config.toml
n_head = 7
norm = "rmsnorm"
rope_fraction = 1.0
bias = "none"
tie_embeddings = false
lr_mult_down = 1.5
warmup_steps = 200
final_lr_fraction = 0.0
MLP neurons of a small language model. Each row is named by its layer, matrix (gate and up: input weights; down: output weights) and neuron, and shows model dimensions 64-159. Each number is 128 + 32 x the weight over its row's rms, rounded and kept within 0 to 255. Numbers have three digits each. A neuron's up and down rows have the sign that makes its largest values positive.
After each neuron's rows, "fires in" lists the words (lower case) most often at its 100 highest values on Wikipedia text that the model never trained on; "fires on" lists the tokens most often at its 100 highest values on Wikipedia text that the model never trained on.

L3.gate292:122120133201135094105111169121115000052113144147172114128171123125151133123142118131182099176097083147093146100080119126148142156095151076108148156168195128143107073151101125166135132139125147107157123138127183086130138158115096156116108132127092141148196198118144106152171161135145162184
L3.up292:091197137154118168120170124094117116205112126132121130137201073127124086145128104133108043167124158167086112131150125103124132165167164142134158176116098141138134100182128068126187100102175153148068118095114076124132162177151136121104112102158181058119117137071118168124106143132117141154
L3.down292:156159157081149165150057117156127075125135090142113119153094191170127133077088109139061118171137195079092105118083115101132183092112140135123164157124178120158156123155131119128077154066123094155117123081187172090128116157195131152110144114148095135119107122028077170158119128066128142108
fires in: "to", "before", "after", "where"
fires on: " to", " before", " after", " where"

L3.gate174:074136099141113184190191178110102188076076093143156127116166201146071129165175123123168105082189170137171170199077141135143132103146142104088140130078153138173095105110120179131130072140126138097114089093169103090134155087172090105124127137126045148166131126133127145177128181159135134125
L3.up174:080113117145130153162134140121129104187134182128111151157092131178109167124165128109132177157062101116094147061175144123178161118145084106145093149159131188111197136077160154127134168136135101148090116153157115132092168123124146080088125108115155187107152077169068106117114165129133159140
L3.down174:069155079085110156193121159127211118106165115096126164119137094109124164090092114084138158161135121179101087108126184119164096135144092167090134111174141159140099113181105153111167079124104153133150146130096141094112106142111088141110158156097136116153105150171151051113135147093173126098
fires in: "and", "or", "reached", "of", "through", "as"
fires on: " and", " or", "ac", "or", " through"

L3.gate111:116127090147124086146103146182206134132122093110128115101094177141185112132079130184093123053227188148103129137168140138122104131105130136190134088053138116195129147156141174109121124195121133125148161127097125098181123092182128143109079150142133129147160118091078161146135171148101138109
L3.up111:151082147179150177131099095168110118116128144106165089106115110180102124145079099170103131153093099133145160102140125024098181167172128088130124078117150101096139121107102111164129108154101153145083159146095051146136151177103171139118113123071103132100117116076141164133095138069152175126
L3.down111:126135103185195158110167157137119109166152161120093166093123132162104076088156078115151103123063118174117117153165125063094135181154146122149153071148129081186123138111127141090101178083165155084141131151139117090168130153149138116095121124098107149081157146100137126153109193155147141086
fires in: "years", "months", "period", "days", "year"
fires on: " years", "s", " period", "th", "ays", " year"

L3.gate182:183129114122088205107099086168166113154109149150127128131125087078107134104120113147085121189151124182154143122187171152136114060113129142137110146093132126174116090142126075115165165098132120133130147145166028095152138152109120112080194138099163118097153095144119156093078148113138149215
L3.up182:125146141160140160145084103101112144079103084170147121120196063090069174130147115092120121077124088138123155122163107111086104138100115064171127101143173078117112102178144092154107187069116120099205138107120159095124149140089095157132199152072147113079132151116144155164101123110133123174
L3.down182:075107154090163105122146129162123140098126127137100155109088129088131100161153133126095174137096108122141121155128105136138120087119188159132094162169104083116164139094157172114102143119146100189142052160137117134138185159162062107113135140164146097126153082079140150106118110153196154062
fires in: "his", "their", "it", "the"
fires on: " his", " their", " it", " the", " her"

L6.gate324:176140138152149155197143130092115149207049083154128158099097142064174108098118110115098179112081100113098105072094138098154070177135135067094097127132110140076124094104130136143131123092150098174167144127166085149156143158159079127104079123110163144174081176143169123066101155216169098141
L6.up324:127108075125126129117101155117127108204095120151116122149130141128150109109133195129088106196172108095131114128142152130140172114094103137097174113161091112140121131147092114181081075132094152140143142144139147088157073202134202137173166130089156156184130122117181200142094112100133150112
L6.down324:156152138129179083193114134118154129130098120108143124156081089114131076127091067121147134137148114115121139050118084156090074145171125113114169128149123129099101101126114131082180168106108108111137129106135112207119114100123184040117168172128128170152075142111147110157103148124130114093
fires in: "a", "audience", "aura"
fires on: " a"

L3.gate176:113150122200133101094117083126212137197144134099142113114130151125137126110108150121166177162155133118128152098149146129085099136102151116160149101120175166180084143152186103146106119131100144150160098123144106142170142090115102104136103189140129149105115086111148132082142128057126144143
L3.up176:124127095161105152099133056111101083162126105136125127116127176074128114107178141191104105157115117127130124126124175164150116134124130153188177146124150143119104138110174106162084148116097129092145118135102135122099148198146119150113064143134108042142122132071138089147100114138096172146
L3.down176:180170166190185137189132141130165255103137208141150148089106090115168137118114154108086186147109153157146102083124168126156126071153096064109109143109136159139116113121029128122133128135138153148119178196135110114118107172116068122143196097124121131107085081098110170095141135158172047148
fires in: "other", "after", "to", "any", "before", "when"
fires on: " other", " after", " to", " any", "very"

L3.gate114:163139141103083107166101104097125134142108103170127172066170122179086110144120122106087088117072169103101100086139104146148102148135133134099134153071178076087087215146111169140068170143151090106151138095104155141115086146128099136162096132153117217135153068172133115132185143148071171155
L3.up114:171134139083163123177132150109149140148133157155168156161117110165105141186136088112076135128069077131179104075160126114142157113142090201132140089153129152137157106143152154159092123107113163166115125103140166093117125129159171077072076115090163116121102148150145135124080106132146162088
L3.down114:167156177018100109134165118126140183141099091162149161068144088175166141105154119105163117123094127145118114117139126076177039102102144152156129125173134077146119123139170090135150116115141089115102179119162150123104147149148113143093091089100130089154191141143111143125107145149158126169
fires in: "on", "moved", "near", "born", "referred", "along"
fires on: " on", "ed", " near", "fer", "ated", " along"

L3.gate301:180138073106151181084109085169124141082115108108161112122093085075145134147090125193135134114118173117124169118127146136103159116182127138118179178185128154148149123217154133123138163140168174097130087104097158164153108100135165110159114102059160158139117140095114098153163147119071123131
L3.up301:104169068167136127161130150130036080125108141096064122113161117058172105142102167130128169154154066146135179143110181165111084059140144147123168150174146160136133124160133142128108070169103120082114113167090070084142090188077153135122118141110083170146195166154116152112107106176121137182
L3.down301:130146106070146117155131196136083098122096187085173111118117126097127122115148108126096115071105157136138122074100116142171155066141100117069107161226162142128079090152123119096154217145160148118114118095097090092146183110088115100105177189094115140160121094115107105151092172121141096117
fires in: "would", "may", "can", "will", "should", "could"
fires on: " would", " may", " can", " will", "ould", " could"

L3.gate113:113106177175112165106108096139116136090078057097140081123142234125098137147141166183109176123142113148141118123137159119147153130144153153089103138152081088154143126149100103145111091186125124144090057093100114046087109083143121069160153081126188133082120082085198096122168178158112098137
L3.up113:103166132149152140163154082157148126142113145155068134114120159072222104109167147133137143146093132140134177117130102128171150150150106167163122109065146177137109122145203122120149169117056175098115136052130181101056132196099116148141142155114142102191097113138141130129140116074113158143
L3.down113:138081201093095133126121114143174136099142116149134176129059135163169042094097133123124077120107202205133063179152077133146182120191106138155144083152098164191136156157125118111079129099170162145173208128118081111146170159133118101122084131096118118072142130128167099126119143134176130121
fires in: "the", "of", "medicine"
fires on: " the", " of", "ic"

L3.gate425:132143116155166153140144144123118113116170125084144101171166093092112165149133158127111132142123058175144105100089117080124092168101178150171101128128050178141135108173191187122154108144136099136163158140111034096151137162155111127106150134097141164187167169128168136086109214119172196146
L3.up425:157092123125163156157175145123188101139117099149117110171133080143070122123091163137179122083153142092158097151182144108163129117067108134102111098106072173175133121194133172058125108060156174155090134141174089096110153134101159071141126109109082167118182110135162088150102172066142182102
L3.down425:163170154157150120126124135074131085159131133093079116190200149139126108160134147138099174106083092134115083147109132124112121107104113139124062116122106134133222088151206079169136185161175148122140130127159116158157102135161132139136182134096124086150103161091159154132155130118136107130
fires in: "during", "second"
fires on: " during", "uring", "ond", "h"

L3.gate434:105108144099098146189119140121074173111071116160151130084108154120106082122158148136104059177131131089177153139145124097116145104126117149111129156134110140116146130119068150191141133111151124173081074140118141107171132167196097092149095095119164192109097136093147143139121172125088069094
L3.up434:198059110149135117106132169137129114138073086123138094104127132103155133095182170168111136195099124122081095176094141118101158088116143083116122150144071102089109088201120185132171145124132115160150119071154196099193130087166150155121097097077133130148153114120151171187118122135160121165
L3.down434:115107146141139138155164092084157188092145097121133146107158119142123130149093167140115113120115114200115100188123108146134152143128165153172120153082132170074149099143166137124091172142104191135133100128127104147126147166118152113115130110134117167134106169076096079068143152113116110149
fires in: "of"
fires on: " of"

L3.gate122:109149126116162150113147167104109135143088117158139081154137113041172072128161136240134105114118059148153162133171141080081122134153131119186135135166131094115098124083100132119083106172141089101151154124161147077148120158068179124113106119142091161129120102170090121104087111143076176173
L3.up122:098143189066091107101138116068157107117132085105127045113092104169107158121116146223069113094121088166083092129183189064191108100137136153121128105161157146110113131137128095121169147085123184104115151075120085109167136134135155116089097165112126123100178149071118102144125094100171144178
L3.down122:201216058114171087097138097162092124140099143122090103123110143076121126092109108155110135114095060106111121133122095102111115159103130114098146116071108070109148076145167125128112085124101086128118116105136139172121061152097118162122144078135135124105110098119162062113118114157168114092
fires in: "by", "pope"
fires on: " by", "e"

L3.gate31:150140114149170154194047150157182133149117081159133159106141111114130068060130147220152158138153191118131083096152105142119168120161163123138168099092069109122163149126146176107082131149119112128120111112131126146162131123148141143119093102163125150129135183107126084161115089107130141081
L3.up31:092117106148124129123100114120094168157150180161119147098144158135138087137153122147196135094175189132111104103104080116126124100092145129106077124095087120155113158166131215102113123087132155125081120147156122094121106129085155141126125172099093082149092128111182108137187140133123125108
L3.down31:174092176170141130080170125166126135138120167107163126134147162069142152132157082147125120153123088151098106154165171105143182152149107171108137131184128144136124125085068075177116123095099112065109079150178125131187129124180127134077185146064093122092072155100150114107121065108124128128
fires in: "over", "only", "about", "nearly", "no", "without"
fires on: " over", " only", " about", "ly", " no"

L3.gate107:091119156138141100141158135069115129180117115067066123129093116153130057101109083141095135136145173110105091108137130122086125192140110087118117126073072164124135107124048128172131147103100106164130135137091158111195156136167157162114106107157121174118102104140141095134124165151122200112
L3.up107:099128113032063090114106097064122169132189104140110158159115145155137125074154108088094115136100124105147099084182088136101129186166173144067139162117104124168106125126138144107119094097140141074148090078099103129118055190120116101146148212129135110089135112129120100184134176125072099107
L3.down107:165090181154095101125157090134111160109105150124115156166109135143162117191145112148070112179175048095111056123154113108139133119077167122118158129075082096127103110135098054109117192192108077126135134110163148055176127125144144113082103127147130147144130082109144123080144099148127149155
fires in: "for"
fires on: " for"

L6.gate207:215145092094087133108101185089142152138150117139168067123139127120168104140185117069111117130146126103100128140167147085126207118136116134116169118116196111196117074123036121118101116122157135146128134044104113053137107157102166165146107123115077155105076123033159128169136109158139094190
L6.up207:176163145156106137160131156147150130118122135155146121110088119146125080120077156090159178125199078136106103111077197132126100085103139157161111149163102128117133135091081108136136174149106182134081160115166161101107094085128165092068131076110130156134106115070122172128157173175137156167
L6.down207:136053104169111144129168118168173104115087158112102103122179075121120058154135143053109104102132117076117115136088139121107169139142104140060115135109183084173145141177089099119137164159095097139138135124160109119143113186105095154158085063054116138102167146085123129111123132091126073092
fires in: "was", "is"
fires on: " was", " is"

L6.gate268:152102122149130134148134093156126116156127158166107076136100146148149127089247180126105093170130160118118156117152111137129132179139136189081176110111135155114071167136148104128131105085135138135132150113091093169096126146102153073121136164132128181140126100118159117128145113142060105109
L6.up268:139172162169123147203115125143161105139149207126148152122101109167098064133135212107156138161145104091112137135108197076104144122103126168130135091148149090121132135142142121110077119137100049089156193118120116118156134164143165161121115143096115152146083102132153190138092192096109156142
L6.down268:167185082148152088086107054138166078130088135147147108122155130120124134157135159076141175129134130153137181132098142076135138071117086054133135140111129203110159122139173101122132115103135193155190130096118195089154131133107127115103135130151176098086112146144148110121109121144101152128
fires in: "is", "a", "was", "first", "an", "esp"
fires on: " is", " a", " was", "P", " first", " an"

L3.gate93:112116141133135134156110128145107158156099100095115120143088075101122124173122140169138152153169215116152193124079159093131089123147125143147136133165136123044172112099139182187142131181115129053145123147133134148169104123067209138085118138116171094141124095065135142151173128190142113161
L3.up93:134040126117098108090113141093062121138078050122119137120146115112167162112129100138103150165192122157126138077130097094097143141137143148179138159151142143095069112159170144165101081162130162120088147148134098189127029166092178121064063142114065130118118142101140141128083146158116151186
L3.down93:080143138150092150131070117165160117135088099115068081129142095119115160085151148151139159086092112103171162130128117159121106145183159126150113144100170062128169172100150128160103097106156137081176083133103118157098154133166121118089180071106150116104141103079184134096143107138082169150
fires in: "on", "of", "about"
fires on: " on", " of", " about"

L3.gate313:146166146184143083118116108176177146085131106206153067141070105138114098061135137114103128074119086122153120136172141135112083090123127115121171147105123157112147130088195133095105154135156189168159136158045140109131129191079134109097127183102185082093120097194124065114110159120160119143
L3.up313:141099138077148153133091101154129137114079110134081100072172089111130119060137153124136143155167074081082090151095149142102109132117133088081162132188149139152137133113140205138052164174051072089105095130108180211094123094104124093136176105134124148158115138124117118144158132151104101147
L3.down313:127169143115200099107179145140117175116111170132129081085094101125138126077173077140126118122093101110130065133140116117149121119113187123117054088164129159113089127156162153135079144132142107087150192114151188185091177099050100141165093043103074127163145162081082117140121106138150150142
fires in: "also", "later", "such", "which", "each"
fires on: " also", " later", " be", "ich", "ly", " such"

L3.gate272:058137096121116113056104170182106108127132167130116177150137125123074141124158091141094123128093200136128174111164140125164088106126089141101129145118125130103199140089185140146149161140118129161086118163111139123128116116085134124127159095122138170156112124102130101171110161116166133156
L3.up272:126134107165166122153143165106096155125101077140166205145106082128071153142140138159151099097127147104101114100082181114156139164151149153129148108145084195167108109126156086091125181136058188213116136152127177134142122139074093072125165096088122149151162153126125110146167110108140132158
L3.down272:093155082120125134083083158150113081111160159193128074118122095123152132130108138132124117115091054149149114192137112109151125077150152088154117100109109155101117123050107132136148130120115131134133133157088147103136130154138166104126162122066197117180113157042147162152194193137107141076
fires in: "various", "of", "as", "some", "both", "in"
fires on: "ious", " of", "s", "ome", " both"

L3.gate372:203165142069096159166121114093091109180152122120134165114121122128126144125154136106149177125072149136131154091098199077096141104133116158158189099151149088162085125129087130093100174166144145101069096107120156161138056139143118164098151160097120142076181146120137135150149114141123218091
L3.up372:136116072162141131165155153149142120082108116099139032113117111145128183179143095083111069113171101121094120065143101121165162172136126193139107203162081104112152090187137096133149181118201128104164096133141098156095159123141152075082108103174100180089153112093131160144112128175110062137
L3.down372:150066073154159134075123126183129114148153137153084069097130096161162155136129149151159128156186082116105184139150095114144116124125137128083152088090173017163143100127119103124131135125123137168044123173175134116161137143124097200145106122167129135101090138127159165129124142122132140177
fires in: "be", "children", "behind", "childhood", "television", "begins"
fires on: " be", " te", " child", " Be"

L6.gate85:158222111134117113111106082135175176186124145141098091097140142152132040193120130155150096141104169100149136205118104027152109117106099139163138155099111158207125178159087123115158103117094163118112154105090166139143146156116157088122128120085156112100071109103031165140129092124173145150
L6.up85:141134107137132142113135125132148156096092128193108102080122136131160134076087139144164129121147144149159139143144101161154127125116120154139108115114119115124143087166106107179164152151137147080118135101098084158181124087156164132114167169116118107118070132141133143155147165094098121160
L6.down85:123160176133119117186136143144114093152143141112166086149115140130139115143129114114121112107145107141128158156158145135152157150108159109132162119157080118148188183075148066119134149134115184108116141073131201135120143123116151117113156173081150200143147125000106131106142127180107137086
fires in: "is", "also", "originally", "usually", "often", "are"
fires on: "ly", " is", " also", "ually", "ten", " are"

L6.gate159:153180114126152164117168087076160143158096162114132083128156142125088101129165134140130163089162179186136154111128095122103137117157109143120096098170165134157122187106038087153176079136173111084103120084162156076120139148064175126111099182130180146121138080071144131091142109078166153113
L6.up159:071132193155196188108207102138132136166116121130104130171133089180123098147146165161162125081125163107144160128122167170150124118076124130109095146124071166174160093176112133095136113154144127086127103138112192104161120154140081131118160204099158119107129150117062157130132103121119160126
L6.down159:110135161128174145132158064109127117092180167123173125120109099218240142136157093132149147107153107172126167136030153168146101139114149156102157099162103138154133136158126162094122100110120134116125123153134128096108160130130115100110141162093165149158022111099142090135139148157108126098
fires in: "is", "was", "issues", "channel"
fires on: " is", " was", "ann", "ot"

L6.gate354:089063091118111157122115144120059096199052132163134063067135149071181141111057107188120072123156150129107136092135147118153131162122098165078168108114072134142121149166108143138093194134183109126117126068067105167154103077134160117098111154141127171101105141076204106169104138079093167115
L6.up354:149144131085113121092153131178113142140104103193148102107155170169108102143118119162141134186139122128100125125107110127116126114149083186173133179162143140060127086153113151155143160187153116186152136134102128066173092093118132116197146147115097178154138051101121113098139115158167094102
L6.down354:088116125085141127141132086135109092105107168147164124146186200113141106144160155126187090106160180114119097096098111216131143125141133151095181101125114195158137161138119200177046171140122171082170129112088129086145113091101115125114171203082167127111096111132158129105109104170134191103
fires in: "can", "may", "be", "canal", "sign", "must"
fires on: " can", " may", " sign", " be", "ust"

L3.gate358:127130118154135087117079109132127155122121148140104120080145124091171088104112165093184142080122127134116111148118139140123142093165156127127166167124196117157134093118122161100139197147100126177170102112135134066150112177148118154121147158154093137131071117126148072097150185144125092168
L3.up358:124107166150121155122147078169133115118161159117116142103065121090174110107109146150155177137174115129155082126083109137153139111114107136046130116174109149140120079092158154082151140116157127111120111104114158111175170166118131125143076083094138123140172170178086117109143122108066095128
L3.down358:097096161098119159083089134144121165149139212157079072145106191163094149162101163123208154125039114118131160122091179122102125139150143100132147122112153161139158068124114140119152175138073116096150144067081139084139074135167099079089191106125139143137154120095128133095160152105145118171
fires in: "would", "can", "will", "may"
fires on: " would", " can", " will", " did", " may"

L3.gate66:175174162147109092076125162112166172074113126106117104152042102127082122146120191125127168096148070128097062133134133137143147116116157129159127153155121185094141177168170116073064142106117134090140131142122184123079091123216108093160108160129121171153151138116116123128155130161148128175
L3.up66:075174135138189142127154128148113134095163125118109091152099082122041153108138172041116109172110125141149102185142142099123126166195087115167140113137156068058130088072112092142131072143111093144111151134168161135143082157172134108107133144093088161182110108120158147136134113110130112103
L3.down66:116121062142150174154108069089055171139097130121119103165132164167096163120154062093156082193118107167082113115116051107068117131180059097187124090166118184040173122129097138124106105085146117054105170195123144177178080146199119091137108162118121163152156174194124157116169096077183109168
fires in: "at", "present", "azerbaijani", "michigan"
fires on: " at", " At", "ut", "resent", "h", "am"

L3.gate115:110164119056087110102164098151210201086151129102115115107111142090132115115116160172169152138109082080117136185147086119129102200088047129124136208064119127114147108136140158132145092106113117165064100133091086114168127102174136099121122149227076116137127172131137084130087129145125074066
L3.up115:162152145127091093033134176093155148169120083100145119142076074084177077163141159140122205106109142138179127186170143135164108092130139135185135127119132124133117068139157149141091093101161098169125136101178127133089106119129091142143125108112139159125113141153181141148150106119080107116
L3.down115:123174126105128118095174124092130218165071145111154125122166129098115171133113106175153153174141134121093118126024147157143139163099092152156123067195145121137106108069108100204106157131076106122024126132115122109166121106159148086110124152152134142093088103059124198141109128091165091062
fires in: "by", "average"
fires on: " by", " for", "ver"